Weights of a small transformer language model.
Architecture: RMSNorm before each block, rotary positions, biases, untied embeddings.
Training: a variant of Muon for these matrices, 5419 steps.
MLP neurons of a small language model. Each row is named by its layer, matrix (down: output weights) and neuron, and shows model dimensions 48-111. Each number is 200 + 20 x the weight over its row's rms, rounded and kept within 0 to 999.
A block is one neuron, or neurons of one layer that tend to fire together. Before each block is what it responds to, as a language model described it from the Wikipedia text at the highest values.

Sentence-ending period
L7.down8,247,208,193,230,192,214,216,231,180,228,205,197,192,172,184,188,200,190,247,198,196,185,202,183,162,197,204,200,205,226,174,176,201,173,186,235,212,212,173,221,191,196,220,184,184,190,184,202,239,186,216,212,220,188,201,200,203,215,189,211,148,193,198,207
L7.down163,203,173,236,179,202,192,155,176,198,186,207,179,235,216,206,182,182,183,200,200,238,224,204,195,188,160,182,206,193,225,196,196,209,241,185,164,203,225,191,186,208,195,182,196,197,163,206,197,252,228,191,197,200,217,158,203,174,231,207,181,160,188,215,191
L7.down178,160,214,172,207,211,235,218,198,240,226,192,160,205,207,181,154,212,176,198,186,199,213,166,220,206,173,198,178,236,176,204,186,197,191,180,204,221,172,166,236,179,207,222,188,213,224,217,163,231,225,187,211,186,239,231,193,189,214,192,202,226,180,186,212
L7.down216,186,187,223,213,221,216,210,199,229,205,182,211,217,204,220,207,184,210,201,198,194,210,206,198,195,156,179,232,181,241,218,197,184,178,147,171,184,213,202,189,165,188,197,183,207,194,209,213,215,211,174,195,214,220,188,213,199,189,211,140,203,152,192,213
L7.down220,217,211,212,202,191,207,199,191,240,188,195,193,215,217,182,204,202,206,187,142,229,197,200,212,222,173,224,225,217,208,147,194,188,204,223,194,210,233,185,214,234,203,184,217,214,191,212,193,222,198,163,161,207,181,205,199,228,195,189,197,229,199,224,167
L7.down381,195,212,225,201,188,200,235,219,187,225,191,171,225,210,203,188,207,196,220,195,221,218,186,186,191,161,224,194,209,196,182,212,181,215,194,224,251,204,197,210,219,169,186,227,203,222,208,203,213,205,222,214,213,235,218,178,200,208,223,203,210,165,203,171
L7.down538,176,212,194,171,170,218,205,228,213,185,202,215,198,187,205,208,222,179,253,186,197,202,204,198,178,187,214,206,205,200,188,194,221,202,206,209,202,201,159,204,206,244,167,196,207,214,209,201,178,198,185,213,202,216,202,193,181,190,210,225,182,174,186,185
L7.down553,178,181,200,211,184,185,205,176,231,203,202,208,185,186,220,223,204,190,208,201,194,188,211,224,211,191,187,207,202,230,197,216,187,200,154,223,204,212,208,211,213,174,231,198,178,172,198,182,190,204,162,195,222,206,198,144,194,202,186,210,175,218,154,188

Paragraph and section ends
L5.down125,174,194,179,213,209,203,224,200,219,234,198,181,192,195,206,176,238,175,214,185,193,231,195,177,179,147,219,167,204,184,205,182,225,213,195,215,193,178,160,229,185,199,174,225,223,209,222,203,229,202,202,198,190,222,209,196,192,184,196,212,227,189,196,204
L5.down517,173,194,195,205,182,182,207,187,224,216,204,179,196,203,177,174,196,188,210,200,222,213,172,178,174,168,180,163,224,180,178,186,222,187,212,202,202,184,169,206,193,210,202,233,216,196,197,182,241,193,222,192,171,216,195,177,176,168,199,197,212,162,218,248

Word-joining and heading punctuation
L2.down88,199,213,192,203,201,194,146,193,215,196,213,179,219,190,227,219,194,196,204,188,200,195,185,193,208,220,208,193,222,200,170,216,223,192,170,229,189,189,227,210,202,182,222,206,175,213,173,170,244,204,222,205,176,212,188,199,230,187,230,205,182,174,193,233
L2.down349,206,187,194,174,203,220,173,210,199,220,207,207,198,184,204,176,222,197,200,210,188,231,228,187,216,160,179,190,201,220,190,206,223,203,195,205,185,177,212,209,222,196,194,186,191,224,222,220,226,191,179,218,216,171,224,204,178,201,212,201,219,223,190,201
L2.down498,231,200,226,237,210,213,152,198,183,232,182,209,228,199,217,202,214,225,211,186,191,175,198,191,183,194,204,234,215,203,252,181,217,207,241,222,214,219,200,191,174,199,190,234,195,207,217,198,186,214,196,189,187,160,162,174,174,230,182,208,159,206,227,200
L2.down594,213,199,206,213,162,200,187,211,193,170,208,187,198,220,243,204,176,208,207,184,200,182,188,189,209,187,207,186,221,203,220,219,191,193,214,238,182,213,226,188,202,209,217,193,216,211,162,220,188,184,217,182,161,144,191,187,216,190,254,215,190,230,215,219

Verb endings and linking prepositions
L7.down90,182,195,253,210,220,209,212,197,156,212,216,219,195,204,249,210,191,173,229,198,232,205,170,207,203,177,189,186,214,208,240,181,209,214,172,215,201,212,196,224,164,206,205,205,210,215,197,180,216,220,199,196,208,203,242,173,210,191,203,198,197,188,227,184
L7.down93,210,221,205,194,218,215,190,185,155,207,218,157,208,219,216,213,179,196,210,214,212,241,218,212,192,199,211,211,210,219,191,189,229,152,196,259,188,204,230,172,227,203,178,201,175,180,192,174,241,215,208,177,179,200,194,197,206,201,219,188,200,176,214,211
L7.down113,190,186,217,155,205,211,212,208,169,179,197,189,176,197,204,190,205,182,239,197,214,212,226,228,209,213,214,182,217,201,219,176,186,189,203,202,196,156,227,209,162,182,217,236,214,195,199,175,221,214,218,184,203,221,218,228,209,202,190,205,213,231,224,190
L7.down187,221,216,217,179,174,214,207,157,185,212,155,196,205,206,204,184,203,199,206,201,210,230,213,196,214,216,173,191,201,204,213,157,232,211,199,207,175,209,213,208,204,228,179,231,231,166,190,179,182,191,182,164,195,214,206,222,212,200,200,214,191,193,197,216
L7.down218,205,180,213,198,236,233,187,191,172,170,218,239,214,191,213,191,194,180,206,217,217,215,196,229,228,241,247,221,195,197,179,195,222,187,171,191,217,195,196,207,246,186,210,201,183,194,215,233,207,235,223,173,193,168,208,178,210,193,202,217,227,211,209,192
L7.down351,194,176,159,210,215,213,195,218,214,183,193,207,204,174,194,176,187,194,193,193,204,197,192,246,188,198,165,237,179,202,209,189,186,231,214,209,213,190,205,207,216,190,190,244,191,232,214,215,205,203,213,242,235,197,220,242,226,186,187,181,187,216,205,173
L7.down735,212,195,198,183,225,171,188,178,215,213,182,220,207,185,190,166,183,196,207,229,204,198,213,231,203,210,231,196,218,200,218,196,237,214,178,209,211,209,201,170,196,200,168,202,232,177,239,190,242,189,212,177,198,189,188,176,222,212,186,178,205,222,207,172
L7.down740,203,206,229,194,209,190,210,183,184,219,206,178,205,203,179,192,172,205,223,159,221,188,162,194,220,199,206,203,162,183,154,190,240,185,184,155,234,202,216,210,194,202,200,177,225,225,204,211,177,213,193,210,208,166,204,194,182,184,212,183,193,195,196,199

Number compound suffixes
L7.down68,200,203,249,201,217,208,184,196,210,213,212,216,191,186,202,191,173,197,179,246,167,166,182,214,210,250,202,222,206,209,227,215,209,204,213,232,190,248,180,183,209,185,187,200,228,181,219,193,208,233,219,194,201,183,221,204,197,148,216,187,199,199,222,187
L7.down223,213,249,183,216,199,205,190,178,178,168,187,207,201,193,208,199,210,199,190,215,222,187,193,197,206,200,200,187,226,194,210,176,206,209,212,225,208,193,202,219,223,204,235,180,207,237,218,217,173,179,209,231,205,184,159,221,200,215,204,207,201,211,179,157
L7.down254,204,185,205,195,205,225,218,197,232,178,211,195,209,213,207,175,181,179,166,202,173,216,194,202,204,201,218,236,165,169,218,203,172,188,196,203,223,174,175,248,186,198,233,168,197,210,203,196,173,190,222,191,187,224,213,181,209,223,214,195,230,212,190,228
L7.down368,174,180,210,153,211,192,218,204,205,212,189,210,159,163,188,186,221,164,202,166,211,178,214,196,189,172,217,178,201,231,219,190,220,222,202,219,196,182,191,218,210,212,191,197,196,189,190,209,178,225,194,216,238,213,236,196,188,187,182,224,174,208,212,182
L7.down375,221,232,244,231,180,168,198,191,205,180,198,185,216,205,179,214,220,188,219,196,164,191,220,223,202,179,218,220,189,213,180,187,200,190,215,212,208,200,195,196,230,212,173,173,211,190,187,204,188,242,193,190,202,166,232,207,229,178,179,226,199,200,211,204
L7.down497,175,193,223,229,185,244,203,161,208,221,149,212,226,223,216,181,191,201,200,172,179,197,224,203,205,170,205,206,215,209,192,199,245,202,227,206,173,195,199,217,184,176,182,196,179,211,179,199,206,233,174,186,212,225,192,217,211,248,241,183,190,212,214,190
L7.down732,216,201,157,184,155,224,220,189,183,184,200,173,220,203,189,216,181,204,204,195,176,180,195,202,204,195,184,199,207,175,181,199,211,195,233,189,200,182,178,222,172,177,199,191,208,253,183,172,241,202,197,209,179,183,210,192,192,176,193,198,180,201,216,225
L7.down753,197,176,229,219,149,231,177,189,204,214,224,208,224,169,228,197,174,191,222,201,208,198,188,217,175,204,174,161,202,198,190,206,245,251,187,197,201,179,209,166,216,196,200,189,188,174,210,217,190,188,217,183,229,191,188,197,189,213,199,182,191,222,180,152

Verb inflection endings
L5.down484,200,163,212,201,205,188,169,196,232,209,197,192,161,209,257,160,179,198,232,151,178,214,211,211,211,212,220,199,219,223,201,198,195,216,179,179,190,195,220,191,215,165,221,179,192,184,180,198,196,196,223,218,201,186,232,208,207,158,207,158,228,181,223,205
L5.down684,167,194,234,231,202,205,219,241,202,235,215,212,207,212,212,199,190,172,210,189,251,218,186,232,209,225,206,216,205,195,236,221,209,201,196,212,165,180,180,209,214,181,169,218,237,197,197,207,178,204,199,176,208,187,200,211,214,193,184,213,207,209,195,190

Mid-compound hyphens
L5.down504,220,196,228,171,172,218,223,185,192,214,244,215,192,181,199,230,230,199,265,212,179,237,185,181,186,173,242,216,179,208,155,192,216,210,207,211,216,190,184,218,244,198,177,207,157,180,198,195,221,185,184,215,188,239,190,183,206,213,236,220,193,194,187,237
L5.down725,198,204,188,176,196,194,209,177,176,205,217,201,195,242,181,171,195,240,215,162,170,199,208,213,168,188,176,234,193,172,189,215,199,212,190,189,188,206,215,198,160,185,200,234,219,172,198,214,230,191,168,193,188,231,191,151,205,226,215,237,209,201,232,234

Locative preposition "at"
L2.down53,192,188,217,191,169,201,197,195,196,214,208,211,188,203,226,188,208,203,161,217,211,201,198,186,204,217,181,173,163,232,196,169,176,221,185,192,194,208,169,216,206,193,172,239,192,206,162,196,210,191,190,179,162,234,212,209,216,232,197,155,186,213,188,186
L2.down83,210,195,192,213,180,195,181,180,211,193,177,215,199,202,188,199,186,162,243,216,239,207,238,228,195,178,223,189,185,204,176,155,220,170,190,210,220,192,192,200,201,168,214,191,248,186,211,183,186,227,203,167,180,200,174,180,204,197,178,231,186,193,198,200
L2.down326,211,213,200,210,205,178,204,189,221,220,218,231,196,212,213,180,210,192,226,205,223,240,192,169,174,195,164,246,164,196,199,227,219,201,199,211,217,193,169,200,214,192,176,193,198,199,193,204,167,183,201,206,172,221,193,189,236,203,188,202,193,186,195,209
L2.down633,178,187,215,201,204,194,203,200,214,239,251,218,195,194,179,197,232,193,216,216,178,191,216,188,192,196,225,239,191,168,206,196,213,198,146,199,207,193,176,217,203,177,207,160,246,168,210,210,215,191,205,204,204,177,170,211,222,185,209,227,169,201,200,227

Sentence and section ends
L2.down0,187,201,171,174,199,210,215,182,202,191,194,222,203,215,179,205,220,201,204,216,219,213,188,211,189,191,225,220,201,214,177,179,215,216,206,192,197,231,181,201,173,163,187,190,206,204,210,185,228,219,180,168,258,191,191,194,214,196,171,197,245,186,216,218
L2.down187,233,196,209,221,201,185,200,183,208,209,204,226,211,179,189,204,210,200,169,203,235,189,200,239,161,150,177,227,213,193,208,239,170,203,232,211,170,202,200,188,210,157,213,156,201,183,226,226,193,217,212,216,215,197,176,209,183,182,225,196,195,212,171,188
L2.down438,222,221,195,189,201,230,158,163,224,212,198,182,189,219,180,197,233,161,213,224,164,231,196,188,182,198,213,221,215,197,172,172,184,158,234,238,189,200,215,200,212,238,190,212,204,203,189,207,175,189,173,183,228,249,216,177,180,213,200,191,229,201,182,205
L2.down699,183,180,208,160,219,195,165,198,235,203,196,181,199,257,214,198,203,163,218,196,194,184,207,216,191,179,208,164,186,197,195,173,167,182,201,229,186,193,217,188,188,151,234,185,187,182,181,214,203,202,186,193,218,211,185,163,206,189,224,188,220,181,208,217